config.yaml
init_std_o: 0.00388
lr_head: 0.00887
final_lr_fraction: 0.1
MLP neurons of a small language model. Each row is named by its layer, matrix (gate and up: input weights; down: output weights) and neuron, and shows model dimensions 0-255. Each number is 128 + 24 x the weight over its row's rms, rounded and kept within 0 to 255. Numbers have three digits each. A neuron's up and down rows have the sign that makes its largest values positive.
After each neuron's rows, "fires on" lists the tokens most often at its 100 highest values on Wikipedia text that the model never trained on. A number after a token or word is its count.

L10.gate381:169148182130109102155138112119122157130143123135105113163111105091127144141118106120090115096163141157175150125111137111131137174146054126190125137109123169115121131107131122114121125153093153141124073138133117104116104140127111099209153165102108171098114149161116120097133113117104148129147103105135149116144123121168108130174074107101143114139129119086081101144084112145117149157131108121112126150124092152140111095156120129096195147107150162122135113125087158151145115106103119137105111112131130114129155125193134140117146124108117165122129149141140098155118131159142096109144091128090118101104179141108114125184114148149165140134124136144133128177149169078145154116157123118117113104090115140114134130137164125124135159116135131131137136145115095123132165168132121
L10.up381:143114159163157091097099126097147085178121097113131151165086124134161111136099122102082117137113138145172125104097119143112154120120118145114134148139132158134125135135102148126132120144118111154146135124137136107110187096111135133144119133144130130102148102155165097046145087129125134129106119164129127131159094075170111131153071129135145132128158167114129139160140123109144144108135134144093119149131116122121120089110116160125131147126142186137089143143097111133169121155113153099123113102104096146124102178125123142132146178089121129123112113136086145139087142164080094209145124165132141133163133095098123153135142097146126159149142152130134129160099191128119151099166124099141141145118131117119129080118129083098135140149127115133091162118110159091125132203130133
L10.down381:132092139105118094085147098110119103120094133136156141136107097115105129142102138153129075154131119127124131160153114122144134180091143168098125137119153127137132116130119140185159153147114098161177151142136122154090152139144143142146086121158152135127149102147095122068147140141106133132114074096110097144135161112114105117052130103130118104095161102135166136143114127133116142136135120121108133156164140132117091122074114177126130140147139133056146115134095138151138164124187103158132147134119114104151125162126164150097112137103111147131186152155132161109134152113122147132138135106136185127149132130140157116137166158123104097162183114134096139123110099127098085154126151148091110139119126156174127158132132103135094140183126101148128124075112131123146109153117104
fires on: " in" 24, " built" 12, "in" 9, "In" 4, " played" 4

L3.gate550:102094135185122163149167176092136128127141091136178164130117122123147139129130189159145142157119172131120092125096096157156134155122073150156130146130127168121115154140134121132110164132172094130114118066113144141191122135129120137110110135155141134107175098171119136147158159109116177122141128134155096138153124134090132077127143162170142105132106107099111121088168173132141159140129137107100120108146113142160103110125186110145118121140122107138110123094116116133107135168148103076141146107140129105136135115161110139097121138164132122085143128115150096133102138122114108104133108127121156148145137112139102113128100151090084147199138133105138146146133151152120128116122102114137140136147122099098138112190155100107132128129210139121132128096101123083093126155106116
L3.up550:149146106164104121142163133118158108139110143123162121151141093122122175160152137107169121172154143148090141144082139145181188120174105126114130154146134137167151099160101139132109143088121143083109143143079169083137137115100136106137106121122111130141126156151133154177176107127128135076163154155134200125111118151125130126122138125144109106126141133105074138172156127143121118138158127135132119146141106143129077103142140173145143112109118091126135128157080107108126120096110116108127120120128123121180128140102159152101150063133094143144068147110186107143135151127124129109123110138115064141139158155150090078138110139093141159177128157152138149141132120061157132122149084142129134099113146128081136156150103122104125113111149130149139121168093130133142117136108145
L3.down550:139101151061144115097076138104117150127109143149100118107132132135134117115088120128100096111145089108154115140140105111100099137119132150127126118141121114126122147120167139114139079131140140147135125129138106183114088102176124135159115111104159147146112118102134090075096132139116152140115103144122081090124133140149103125140113109112158158132102144149152122115080123139148132091127129139150106117132143102150187149112134098110138146135101155155147123140158165168144138142146144138133131117114139158088128132126115114165134165118156120134188152146069137113107168098128162133128139135138139117137125096103145144097170128155115095082109094123079088101145145164108120116117172133114137159180112111145118123106178131162101102151085114086122124122160124136155121099125147
fires on: "ation" 40, " games" 7, " death" 5, "n" 5, "ations" 4, " change" 4

L9.gate330:107137130126154131104096133091159133129074117123152141136145138145107120162103130107159123127116145108078134119129157123123071143133129106154134081160138123127152124110101091126119170130152127116107140134131116109091097127121146130140141142127087121128142176140093155115137112112109126128118118135131099136101138141110127159116151105116142136088123134160167080194160138105109111147093127147125137080135139098101195176127113085177132144125108167062114084162120142142148154112098141149137122157122076131168154102162123136151108148091128126131117159150147156117107119149112155114103105120091124162113130163151158128149079123162110131125169129145155115159136160090157138105095118141157125118078179133106079129144124119118137142145098099154139130109171126122110108126157122
L9.up330:121124120108105142138151134133148095146168157116098087135118116154088118105114135137112148153130153127070148170095118127102081167109090131138114079101114113129143135130125069095121144139143120122115109111174107136088107131161156119158120113100085133142122134112096123146108128114117135141137116147082147179103102131121111179131079145116121088163125166137139129112119126088144088112145130090114120127097123134166111152133111137146075177104174156139131104133112137139129100175138147176179082154149132155151180107150129142153089131099152180135185116149157150109116120084115132129140111118168077178145122148077130163133107131161127120096141138151104124139155162119159176105154151117153116120138128118145110150130113122105132134157096098144139116123142109149107169142129099
L9.down330:108128108117080128132109108126145157128109130108163166148143147089149155161114163120146070101140118108160120130142106148143147121122181128091139116149126122115108155099121225156134100147124107111139141060145069149127140130107116169142144092124129085126155098102085137101124134106108162141146116121165114143147080131100131125128136111134147130171173119138111116103146088128099124097136118134115127142108131142111101107155090136140144139114099095129117124105101102116158089136160122135076113166115147083110086166112099103144137125158133112117093122135103143148111142121161150080109088121109173099128112132132146092154131138126067108165157107139129118103105114123105117147140128110157146097153143090178105131154171157165102083130127134098087146132109129078138105158120098
fires on: " " 98

L7.gate532:185182134070153142103134156144181123133149108147138117093100072106123162138124128124112105113152110157120125146083161104119123109136068139166138119136126086126161139118099124137125122158117161125102124122119098136093113109128130146165121159112088147156124119146145132138136094134138120166141103112181096125111138097142130163117134070133138120121128130098096098099085111140119110124161091117075154136159113138131125156110097109168139159161107118130120146143151145106138135141121140159103111163099122135117155145105113105128114163082088121131114152144139135113158147141115123140126133105112099150133116110129139154110121158130123125098125124141100129133111132121128120113130145126159089114077140112139107098142110139117171113099127084153147150183157153114105158140152150
L7.up532:164158119054132144133159101137165191161112109132128144179126134152119117088106160108145169102163143148160152122093136118116125126130134153126145140132141102108152144136124131077135135136147117137124101107096132155154076120110139133139138092129154121129106140159148131089149130139132135148178125107113094093179100092101151119175118101102145119156144137177136122135146108121128130126125145140127170097148135139134090130137169126135126133110134104111132163135083128108130148142099130136153138118120144131116140123104152119171119100111120132063136162112122128130128162151119126142119166108087128088166111112135144162109180127148126103090130129154135064116110187117121058140124112143110127094114129124122084112129103155073147105126157105123105166136134102157093134147129103
L7.down532:162101091147117152123101139166123143108082143131136105138132134164125129128165121100112148111136114093061155150185119148094129142139151133116124170065139161156114131146131160146084157120142073129107099143111119111172082123108116162147100148141157129125143149102105093145078143127134119122093138141112165118122133157123121151159180188124203133127117093154170119133157138111151086111110121137108147067170150092133137086121105168154088140110147167099162121087135121134165169140134136117141150126106122144131102154153175160111126110139120164128143111158124161137119136111119106131142161148130146133130127127112126119123158113155121127125116177106167179119147142144129103146102095127139144088110117134151101104098131104139133113172135101127114146138125166107166134138111098
fires on: " to" 58, " –" 10

L6.gate597:147156162081138139068097091115169124094119090143131121136064142118122128119128135093117084133164117147129164130168132122073102110135117152139100134167129151142126139104111127133118115145156122163160159119117153102121090098122117138115138136117093116115111167098146155149143142076140105115111097079212138111144088107171152072156121119141138126142119123096139137152120126168174154125113108107114137121134129119105153171144131116170102093165130146101124129124099133115146127102096132142099109133089106127125117124143139096141086109133165160168109148099149170127114158133140117158144119122096087148123109154114150120139088152187145143097203118131138125126151135143149092096145144137123103110136131097117089113116155129148147126124115091127128184135154149156080113108128157
L6.up597:160127163088144177143120098111162115125178142109132123131132161150137099105138085140134138133123105167136129171130115139113147088141152104108109154157146106152159129137113146102115118098160107137128134111104155089108104095125153129140188137123151155128169167122146178151142123100156167117155135119137174113181124118139166128140115113133125124134089094112128142115126177147129166149124108134119141103099149099160136172141189109111122114132120137093116124089156126109107146092125152124144105098119117136108110131166164149142151085132114190132118137127129120104127198116073125134151128130143181135121131130102189131140120131169132143101160096109171134146135149154123100094117117111123122143096150121124089187107159104145138104154129118117129165145111170113083145158142102
L6.down597:126127110141119076180172108146119121096161141157084143124167130130145067113117127150152152121079113108122117169130148163173120125123139095089148108081129095126133165154126097129115146130120148104135120101158110110162123136103141149148124140075140119123137112152154132121128100171130130130153183147077155123140139134113122188099113119073106146092138140142130128117150172090150126100117135092160164104100142125165171094100163105076141142095119104113153129105106126102116124136135161123142152153151122105138152162105158150130129141134104172113142114139171106117102119156066114087160139128137144164136146135125151147095168147117150146171116110127154147170109116101146151129103115142132123146145100101125107170142139120140089148129136122165136142159136140155116134184112145
fires on: "s" 21, " to" 16, " for" 16, " |" 6, " common" 5

L11.gate293:102154123112109107142124093112154157110123168163165116154106159095095147156130126114152078132131110090075121154137138096114105162126110115147129161196133088105128157081143126136149132095176158107152160141108100155157124127150126111120117129159095098155124139156155143109171117105147124165157111139148144096129148163137125129123096120134144139116142127125146136122152132121087163134132091099093165099110116107107156117118123146106131108138081101130106149128116115134137158120145142101086125169111136098135091115106152118130072122124146124135093196149154116094132092144141111140109105090090124166124134143098127109138141134102115124122140120104137110136118158133159108125090092100137099116114137044083132118144120148119134144126090147165130122088158121103140108098128092
L11.up293:143174150145125136126080111124077168148124149129118139146131128134111096110108164129128101146085132088097141189113140118119090105115143070141124109145163128105095142119168123152084098144106117097127141087119116163166132129138126145146161143150108141140127134140129123123123179146123090146099120160164136148187144109149159130138103160135143163156075138137121117134116107126117098091163143105099128168165149113144151122148135156157107096131133103129090137086122098169199097119083125125171098160128123112114152128098120112186128111107139123125144119125163116116136085123099091167105129098150150130141138156086114154123102125136122072137138110142110123091127148129076100192144106089166141161130160132145112138138121149137146088117128132119100106113099124164102110127134155
L11.down293:118130105126118133112085144094084061155117147106138158153125162143113139155144131125174133102153092150119129113158109154119140084104170107087141101100139157136132104133139170109118066132138111132190163123122104113132124104161153200094095131104103101100154160148167139170125107161093133109135126161152132127113130127097159141140134152126154142185101130136095078153140133134144149099107138120097125093127103151082112135138125133119153119180093133168152115093145141080121112133131117137122161119137147138122089133078147116144158158096117160096141120115100093114114145140102145098123114136156127133122135116088113149087126118116146126143109110140130110146093102137149141110149118146124151122121157162175107137108144113137124108213147094104119110106128169098131113146116121
fires on: "-" 60, " " 14, " (" 5, " example" 4, "•" 4, " -" 4

L12.gate433:154143113122108126110120165124157121150105104116176128154112083089131122108095153124108103089125144119121113112132127070103129150163117126141089136128158130163109155102103121193126114103115152110129154127157098157129124138105121106184111115122081122169151133151123152126159130122102102171136164136111132155096168129174096160133126143134131088101161159125154121134180127111123118132097120096137142133124084129079119177106139128151142166173129131137144138089113151162106074099114123100124050152126146136127156094159160121094078133077139119116121125120155118107104099140133135137132101126110098138137126154139116107128130122141099112154074108108129144117144162108157115128115133122193122114106105090150111112108106110091140140094090097142154121125120132083072123142155126
L12.up433:111085115126131176134092192110153124132147113167155163089093130110144156140124152103143149125110109146121137120116135102138106156140125084117118128097165152090142097092131117113150159074124129162121122121124114135128176139110120134137130127115109123145170128154119156115138108140130165158146155162111129137097125138102117131151132163088106117179193110133137121130163116105164075104134120103098105142136129137136123072080116110141132134119162130173074133109145114131128114112096182114140093162160139117133097119128133103121134118146168087135129087144071141111143136133102147144145103162129104139112109107123122160150130110127109122144111091135145124171118192123084158124095112139150136128074120123150099097124116117153106097138117139123116140087130143126130131160120114
L12.down433:129187129123099124137134116145129128126105134155098125140147105144125111113076126137100122134124177131123116125148122112146128174098148149108134150149116113150132127123130255124122138149127122108149097081121166147090152126097140191121132158070136117163132129120094157155160136132142148142116144108137132137104122112132146154121141125144109110112140133144130124107144150127113149099120107138138096118129128144112148143154158116139128163101109140107122146122114122113096100116155056137161142118167128146129136126124124133090122133114123121133137157155124166150114110113104116090168094100152130101183123200151087140138141129142136111137127118114126148093149120123137110151106141139125119132120119117111150132148150111122157148000132125125100158138135133115133116143136122
fires on: " " 79, "-" 15, " \"" 6

L9.gate492:150125159130118169108135166157144119143107109131124115157157106114125073145154145140106137125123144098120106134124131092125097101126125146120145124111098133165135153147086115099166134154149126120072162131100089135105137156111120128129156156144099152122111080157120123098155183109127160126125107084093149099104112153112110110152158108156144133076139123133153110163083148096140154125104105081098147126101151172088121112134134111164163165126136142098129133138103103071156112122140097140179120142061155124159105097130125126107099149112162064112172135144114148091134126136121164133116070111117090141139120130079131115141104123119177110161133097144112121136147125129133133094162127101176087114130148162144123154135126116120134163088126107128084150150114120142114118143143150
L9.up492:173151164169121153101129123150144146175124068126104138132133111098085112141111131111105123135130133130127109168127130118121114113120090124098159133138161114153143153109099147086157152161166124131092150132182142101106100169149163164115151165135142154117119093126138131108154125161117121121136154107085134116107091102078139144110160108131092122130132090165142157161055118136110135114123088146122147119123156125131111121147182091151101134144147135108139107157129147127129085101169108175161130120093124123129129122077099131116121079104097097127122116093132160056127130110118120124113098126109156118144145158103106156160105126133115069156122083129113136192117159101134144071068127127137125154145102117142127196155116104109102141128133104100132129150089129116138127159111150
L9.down492:142101124121123114121099112107106140164146095130174126143151128123147156070107110107150120078096133157183132107147153089146132085145112113109127129111153125126078136142172106108154097150099110128094107135115114118110103136104141183109140130135122088108152112111138142149120078179146105099114155122116115120176090098156129137137123115114104128149147137113135147100138165096134111058074182095158108095131132142154098142168140121148146158128100151144110105133164154139140131169162156156156145102088130160093078119088124132112114126169116176148114134104105118116084120113127092142142119155125180167117179111151165106095146125143111125122117115090144127138132138112156120125120155167119112154115101165117119118156107143147121132132088149163122167122146174136129130117110110
fires on: " can" 37, " not" 21, " may" 9, " cannot" 5

L10.gate521:129151182151126124131145102146140117152131088121123116159096119109096161121151143161106113105136111164115145125196156107091067139136144118131120140113153126151140135119119121127151111134172118127116140105136120133135087133085114100146160166122139111170107113134085137122107117115102151121104171159099147125086099138122129113127149104088128136086085143100107141135110162152129102101126106117169080169110130153123135146154093113101125135141103158148127183099152145157106102108165112138133167119088180107140164102106140131120134154100122097174094140110117159083111093129149144135124077125130135130123107137146151104120113155108176118132140135160085110152115156100121116135146125145120080132166134128115128098149155119126160128117094120168100138159095174150075164146113095
L10.up521:124137158168076132125115112118179126172147120101107127146134135131091120151183127161083124116138118134134129108118169137092132120114143159107085095135161122113168106092157130121098144150141110208117176104171124122131112149146137132156116115159156137132151093172102117120135116119133167104133146150144124118120120135112122100162113084124168144087125166082101177143094145158147150091125099117115102155103115180143150128112121155139101126134119173113111121145144149126141112140162111142156147106091115148062128133089120155133130156138148077166124100115127142135127144143138126108161106148134147108143154059125128118092097149114137071102128145139127105149126155072117127158088135133127143087144096100103142132164140125151138117145132125129104137133112160132078148121088138
L10.down521:116123118089098104140132105123120092143116150129108161082131090108063101111110137154147138136105158156097115158120126130138118108137119150150128116103144138095162125138088171111101126099081158120139101119126160104195142117115093144133154171157131109097200106111116130153130124099154098093147096115099160151144087145118153100137124113131144096161137146094112134135095140112148133117052151144101119179082081139173118135119118138100123136116180125141092117133133114165134143145174149121141134111128119131140137107150105138129134159112124115133123148138118156152148149145120124176145104167121116091146156127130150119112131087122126099151185125145109140122140128140134113114125126134123107099133092148085081151126153132180136138195138134129150127079109090152124118111118147
fires on: " in" 37, " can" 9, " to" 8, "in" 7, " on" 6

L11.gate419:108149129097080117142101130123144099146133139091130097147088128138140107125114136142134139141143159120092132149107110126111093127096084122113143098129120122160112140118129111117088104108112122162108122104181135161104175114142107116116141138102131166152127119161118149174181116113152137113131114134127137103105150148101154149100113091093154118151132148114116089130072139136120136124067126134102156129112149069069113138165116143105117119131100117117128112075114218128116178150146130166104115135121110158180116127150155104138148128069129187112131150103145160151159124155113095127118083133161074120110173132108099141156101163122139104105150131101161124134090129097153143140078121148148095122122131091078095115161107125124187117173113124136129147110158112123128112135125137
L11.up419:171153107140124129097127126112114148128112104114117109124087125112077125147105103077139139151135136130104136161129149110167129180073081129133071150157169120145086113109134122161119139117098126139112139112137126121125098138145144138117119172142066099123139185116130130086151075084162128158122108136141123107129131128116107165141068145100126141114122116163109135168143135140121111147125090117153113112123080126189165168131142144140158112089130117077164095142138118128110115152122139177136116142124169146168164108191119092157116123108103121127147180182110143141157095141127114118151155139133143128148098135062150120154126130138146119144057135143135124117162161135174170136152149118180110126132137106128114120147118135129146114137097087159123121090127151142131127159137101
L11.down419:122105139122123112154129185119115146139139175131103101109105163123130182156128161128121082110077132145167127125171087125145145069113149104128139158150100111115152134097093210158126099144103111153163125108142120125120115105091130206103126112130132126074133110170158144130119163149180143170086143116131136140102126163147134099144147160106159143155146102122147154140096100119180151135123145130139155118139131148080087118151089137105156123154079100153126132135120127135142138153126098092136116147148157121117107164108155174104120131156119111121073107106104190149096139106140135134100126102143138122131128118132167099138151130120115100122142110167164150108126107150115124159145127169110163125101165140086172106139135135109158124071150155137121116134112091138160098110127165
fires on: " " 38, " en" 14, " En" 7, " ex" 4, " of" 4

L10.gate108:144156154138129149132116122134128106134139146158111131078136163096093131140104109128148126140178155108165166129147153083137159119091140113151143103134144101128143115170149109085138124121080143141147152143135116112100123074082114100118125140104144115131171096168133123097132090090096113141138143157139136162134131138144175116127119138127144129117155117084116099138098106118090202117139096119124118074134105135122111168165118134146118139196122172122123124129147142097197112121100102118087133110113114123123092091128184137119153147126123076143152121085117131181148111106097177112139106120106105111130137123126156145125117152083115130142164144114091124129127107157123104120087175126112141124146092121139113097154100135119124128115145130138114148156150133145127119153113115
L10.up108:112144192137130147192127136116103161105158121141065149113144110126111136143129129147133124142113131122169164094130128135159138128130108132155156155093197129095179096122117145137143138102083136142173135178129118096126128102111123101136128115165118130172154070171112156118087147140095096186093123106105135083098097154137124136142087102125108126127141085138125140141114121118117120120136087139129093125084092154147126136132148147122158134126122129142134123152137107107155085103135150138109104148137118100077090122130123133149146144155092062135158118127132128158181100146134147086135078134115125082127085102125147135137140131109120123155141125139113157171112109136148126138112142158122127097170120159151134139152102128123103101129153102156100122155125135178122141151097127
L10.down108:137111120160135086122143121083124160139137074126069115142144138091172138138127138140105111110127070125100109154152181160156112143155160116136155143144113093104168134103137107111174087162122090167123119097115115138117149195173138071095181132116155101132095110130100119098149107129129135127143102125103106145115070140081113139144119126106102144121105116129115135094142176105167125144111108121112112148106156117153114135143191049101133119149101144097152141097122121137111130151097136125144129167105144107104096176102138161125136124167144107139099100139149165115116088143112132117104088104143144132076123077151127130135118101151147148136153108139139118151108143148160165115121147128139123132139109092103103095155132140137082132059147154103143141116128157120128099116089165
fires on: "===" 27, "|" 16, "==" 9, "====" 7, " kg" 5

L9.gate78:133138126145099122130109116147131108122127136139102149105171158144152167109149114134131113115149136107088116130134132119122132097111107129131148120099141084155140104157078112092182112145107155177134155169115130112119112154123152125159160126127131144136141117166153132139111081109114134146140159099122067107144112128121079135132141141138137107081149118114120100140138134096108132140124139103077092123114107141098086135119104093115101147109109175133128113113100157125123109083091079155133145114101165152158118108142152144099177146106138076135152162101118153111126142179149153116120099130129129150139118145173137115142120194111101146102104144144076070142131119080130141108114143123142122120164135167116104117121124138095146119103165096148113114143150130098090092147124157
L9.up78:127110142102142142118097147133082111107164141105110131107112149139172137096105119149180154154143163097128149139132156192137097157134130119121135140140132085121130095112083103116117148135130100167107113174110134148131146084123124117137069091119115142124087116138122121112106130125101126121149121118146142108127102135118099157088131141168098132144111116110140117119132123133174153141124149133086109135123138114155114083149106083105119156125110149148119084115131167113104111073140132144139096179153131128140109040128125137119144155145110114162141090150133130131120132162134085115180105113175122112124112121113165136140171143105109107121126102111120163100152136166123160174130136130161105115144110149173088157124115087155123130160153138109153123138141131117132096132128108
L9.down78:165117126125124095140143146149092116126144104118142138089169093119128151152117141138113152144124159139170105152098101137174114145078095136134164118105136144149156087156089159088099141113119135141111107157114128106137075178089162160106090087124143142163112123105144154120119110101137104146126095150147142137116114105127156116133147112101150134119177108124126132196100134086166172134108087157130100105070155123135143116157118100148154155174133135074111088108107133107127128092135104118116121109151116155114101138105141120103120161119124185121126091141109136102128120103128096114144115130118114137147149131142147139124114124156157103095107153146095136146101140135138179140139147137102142182140111131105125121134132104098146163202137079138119102126087115133111135096172162
fires on: "==" 46, " ==" 34, "===" 12

L9.gate279:076142112153171145144084088174129131135115163109118135134130101126125110129141156147087124137164106148150119139161134112139103115112122117118093131149091114137118113131144175101125131169121171176155141151098168133105121116101119141137154106117108124119098155117148135112084137146112133109092074108103043123103123138165121140147124122137131169139105170129093137136155141167129137131125121106177097131133105127148143094119120141139117141145085134088151132102124152141106171132124084168109103095111154083118114129126159175130081183137141072175146103145136130140119134211117173117144106133121143099105113115160130136079162148165136132107141100090091151102096098139139117116164185149137082130129123133135173135092140154143141103142154152114139125144132162119149123150124105
L9.up279:154093099145180113165101074101132163155143166136092149117104081139139133123125168137137142147152136123146145137149143127164131163105126104119112180108100142091121131190144139156132134128109146153116121140086174090111119107132143135119142142177104109120111125122138108134078154184132135153092095120124096124132175168132117152098131131132070125128117142117107138132132137143113063159116105092149105137167129145149132109105163094121186134136127120137138095112125118137120101125155140149162084147134149108098079125123113139133095121135077109167179143148145148152144129146130155153118145110175114118121097152148109121135174105119128118167149116157095151126169130121165148116139117137131112106126107084159121142088099147132118128160133107115154133147153129139102160127170094
L9.down279:137116148133133103117128143124126097128149117130106115139150124138106146122097110123135142161126120159133120113112119116101142076099077123151135112143165166133124101128121147133140126111141151090205143152185168154121148124133125162121164163113116129144118113108146147104142195143160138138155141168125132124171130120110131125144124113112133093137114110098138179083117130074118138077129143098086150131145141123133107133145116119148073126151134120145105093139179135113134102095156129134125138116150133160156151120121128123134155102095126139081100141107187132131144128085096042174120129163153107137119113114107096147137086119134128101110118129133142117148108113121129138118127103153174174099092146138107086130129057076127136165190113127165104124116150121145138136114095092
fires on: " /" 44, ";" 15, "\n" 13, ")" 9, " (" 8

L10.gate424:130090145110110093065130127131146172149129136136150132121141125110147164151119173146115158132102127116121130148117144121129090146157088130112157095141185132153119129099137125151146101164138105168093097145144112122156126103130165133143146140140116167140156111120123119148111150155119123098121116112159110116110140120133160195177150112163172182134105182108109179112121120131101193118109113147104156099120133143063105102136116109142175109148094143131120136122134146112104127140117120156104149187114173133146127101113104090134123148084100144108096137126135160130151115137137103131105117129113116098128143168133137130091153169157186164084109178121126133128119127123125099137093169139133103099118128127146138142156111126152179125132167123139121165159124142105127115135100155
L10.up424:117117107099136147118107131134168093129111121122122118142107140173115129071145216141160128124141136117103124153115102163111120156126147103132124131140144138161082138133137103092144073118161132150133102129158140163114116110159121152136148145132143095128097134152130113134101118135203166166123128110064112157115091169096107141115163121108085151144105099120131103135130138121088134162122104136152130150172125130111123130170134125146125138151113150124114136152174138131140054170102106122120134162123099114161159147127135099136111082126135142081135175140148163096158114172145111143125152117124117141118132167092127147143148144186111125108144160147123119168113166133123064151113114100126140141096166103089094061119125103138160116139108116136112149146116166134110056113142095
L10.down424:132131155126123119120111123107081120172146151111117113137133140114132130137128117106111163138093100139149125096087154094123112118106134131140158101129199133119127180091123100158095116103147127161096064128147123125157132156119117090161139155122123134140133148094126144147115136135121116136098155065120143124115124140143152187152166152115179155139107111141131154134121150110120125106077098103149143150097144115125124061143169124137123098139128123108138118178131131096147119134089133156083123121129130102135117075145143157127125159102113130123107122184153133156155120110115079162102125104153103093135132138132119179083141100138129182080110151109111145141105147121151108131123101118141099112146120098152134104137072105123125126063159126165128148158169120122137150122124131
fires on: " by" 49, " to" 8, " with" 7, " By" 7, " would" 6, " will" 5

L12.gate60:092174096080151132110128131145144100101133158131134133194133184140136168126124111119145133128134108094102155102134138121099094113133150132154122113127097071138133180161104091133116141171156105165124153102128100108174119134153124115127117134119135198131113125107128135116142108084157168175143087156178124152157134089114130171165115143131141133086106140134122136116151140127141134135092124146126135110136128085143111139120109129143089148113119181115114109123122174149183157128103115125112119140096114110112126138154178127090113152094111149123131176138113146102089139116143140120127177120149154165117106145135135106125169149138116136116148142137098128124123151171111131090136154126152130080078090129144080127119131103111127080116168103145129145128143141137103113127168137
L12.up60:130114129140140182107120109105133087163115155099062119134131121088092157129076118140152110146117128124134165131127103109122093145117086094117108111120119153137125125121158138128108129140166178144104113136139116132103155107138121126139172086144121123144081164116103176108167119128123179172147108132120129104125098139149118158135082152115083154087136179152114155105127126105141116113156130154124142120117138143138134162224136151162123114096104151164130116114112142154095157127117150106138062116145113122115109142116123104069117152116116177155125093123081113106128156137109135092103159128158110108135157145111117132137153144135133134101145107155117126114131111096126125122168123130141077100118147078125114162148094139122135160118139143102132134155115100099123118126129118
L12.down60:168117133163121146149143174104158114108118138128112121156123113132149116170082137101179096125100085137125135101127120125104163153110169170113163139131098123109113168131172114103084134161137136120140105144097154083135138128122139116096109158108097161118132128099094097118133113087161117090121099155095146141144145142114161144121128109113142142121070151119171099122176122138150117148118136114120141128139112120152121126126144108132122129120122199146135106125112100108110109129140135097174116163078171143105135134120148148108150133168108121135105127143143150072137126177160127136154114154138183127093115131105108095121148130093117149121123154157147188165150107158123156123110118096103126122144140120117072115114146145094146137134126139132110133149139167137111120123174136
fires on: "\n" 48, "." 15, " " 7, " (2000)" 6

L12.gate296:123114126122105113096100115121059156136101128134129124116174101116151150126152108105105096133178124119166105141125147119111128147082109109117159124109110077142116078108131134110107152180104136134118118142138109116149144135144161118100101123093122165130122142124158114126117092122138069171136142095142079143122133126097133080125080116118117138165124120154099125182162147152161117126114159187077126124117100128117140135153066128096125141115123099107167094125139124129130135132149107139147146148114112112138084145150137160163117138087139093132173117065169155150147138105179152139138125085129153152132135088189164121112155107167145122126146094090125159110136104093141112146156123170124103112144132174148062136140123145121107109119082131143147115129115136115088144138093123
L12.up296:111138103123150137184086107101142113135117105160112119171105107146131119154124126117141128094135142125144143108106128028104140089104070127130142120166111117110115138120146155102108144123100155128137125143093136131133115159173148124109130131140104144108145139154154115132110091128128123140105135130130138088141138114139121110135147151091126129170080088161145113096126127148139105097133105122166129167137105103147145132125109116106135152117133129118155197143177133145119144120122098140123107151151119130093125159122139131139085136130163099106154125099071144093163122122145151127113113039145203166155148133128107147076130115098121136159172097134105145131140161139191115150089132139163120100165096107110130128088095095169139139128130133086121124151118118125157173124087091
L12.down296:132096192173151142104097101088159115150141095131177153105129114064106138151124072142093155109132119131127138093082122166108134121132127109116098119134125104112066106099137189128131109136122128132145112140128069183115104133110137219158116131094130121133150146140111142153129163126113107148112127112113142145091144132134153133145088146119125138067116125145100106105151126075142099127141083128107154118171127143131124110116189126132131123157182116128093157139105105113163114122087138179174134108151112152172153157145112149137122135124081155146099123131128146109150124119109085157121125156113110133085122113128107122148149147132109091136117128146152120134091139111104130099154154107142132131130103140085124100126111117149124121162102125166098132123140148119102117135156151
fires on: " (" 68, "\n" 24

L3.gate330:110151088105107109126111120127129147103147172152156095116119120118162127080112162130140093128120125128128165146129163095146120142144077097148137114147115093153111125130143081159142078133086120155139152161112061112114116101107125090123166119191102130190152164155131104162137135118148112105162121084107084145114132113174130191138150118162168107122084124086130118125132167118137151163118117128149112098129124148104147111103106124126111113132141163087128124056116151142114126140129112142091111128138122139094143132145148113124148171141141112188120137124130171107166144165134143112137128099115118123119131147154180099121105173128134126117144136121154116127103137102163129119151156120159141111105161131071116099091117157132177119091133170142160185120166123118139127137164123
L3.up330:152159079109129172168124080087137132091106139118144107161103112117167161164143172094127146157160131145139123113130109100114148137123119156087136122108083098184106129148088103110142126108108101144122110127116087163121100112107140097145110136155125133177154104148146127149169118132139148118154109105108118143164113089125151136161136137118168097099108124115148110160127149114138129132103129157157154094147092146112144151122145100176097144110156127107106128090118141105099088087166124106149136129085132146114124133130160137107142135130110142151157117122138137126182150143131137116142153144085126165176147138150159107128102135137123107088124144092138147132130194098163157134112112114133151099128115141094090068070095134087169138104144129139124169146147128140148108117153146
L3.down330:128154107138150114147135096068132169098148130064127156117135151157133127153123146090095157144118156122134112075140137159105144136100108115110114124088113113126105146137086123153123160123109118124102147117169099156158125107133148131151129133144124122177103089120113116096167149148092125136097086122104143139174129127119137090134107154124143064109133119165130113124125112111152112097168135149188146106168152116168137128156145137126104138088129152131145177103126182164119138086114133106140133092111127172111147127146099105156160140113093186104164140123121102100141111113138118095143131149103138152116107160135126125145135145138149118119091158128160139135169155155124097147078152151172192108102089158127101106134062132100117136174144161114097110124128083176142148125122134
fires on: " to" 16, "=" 12, " Apps" 11, " by" 7, " /" 6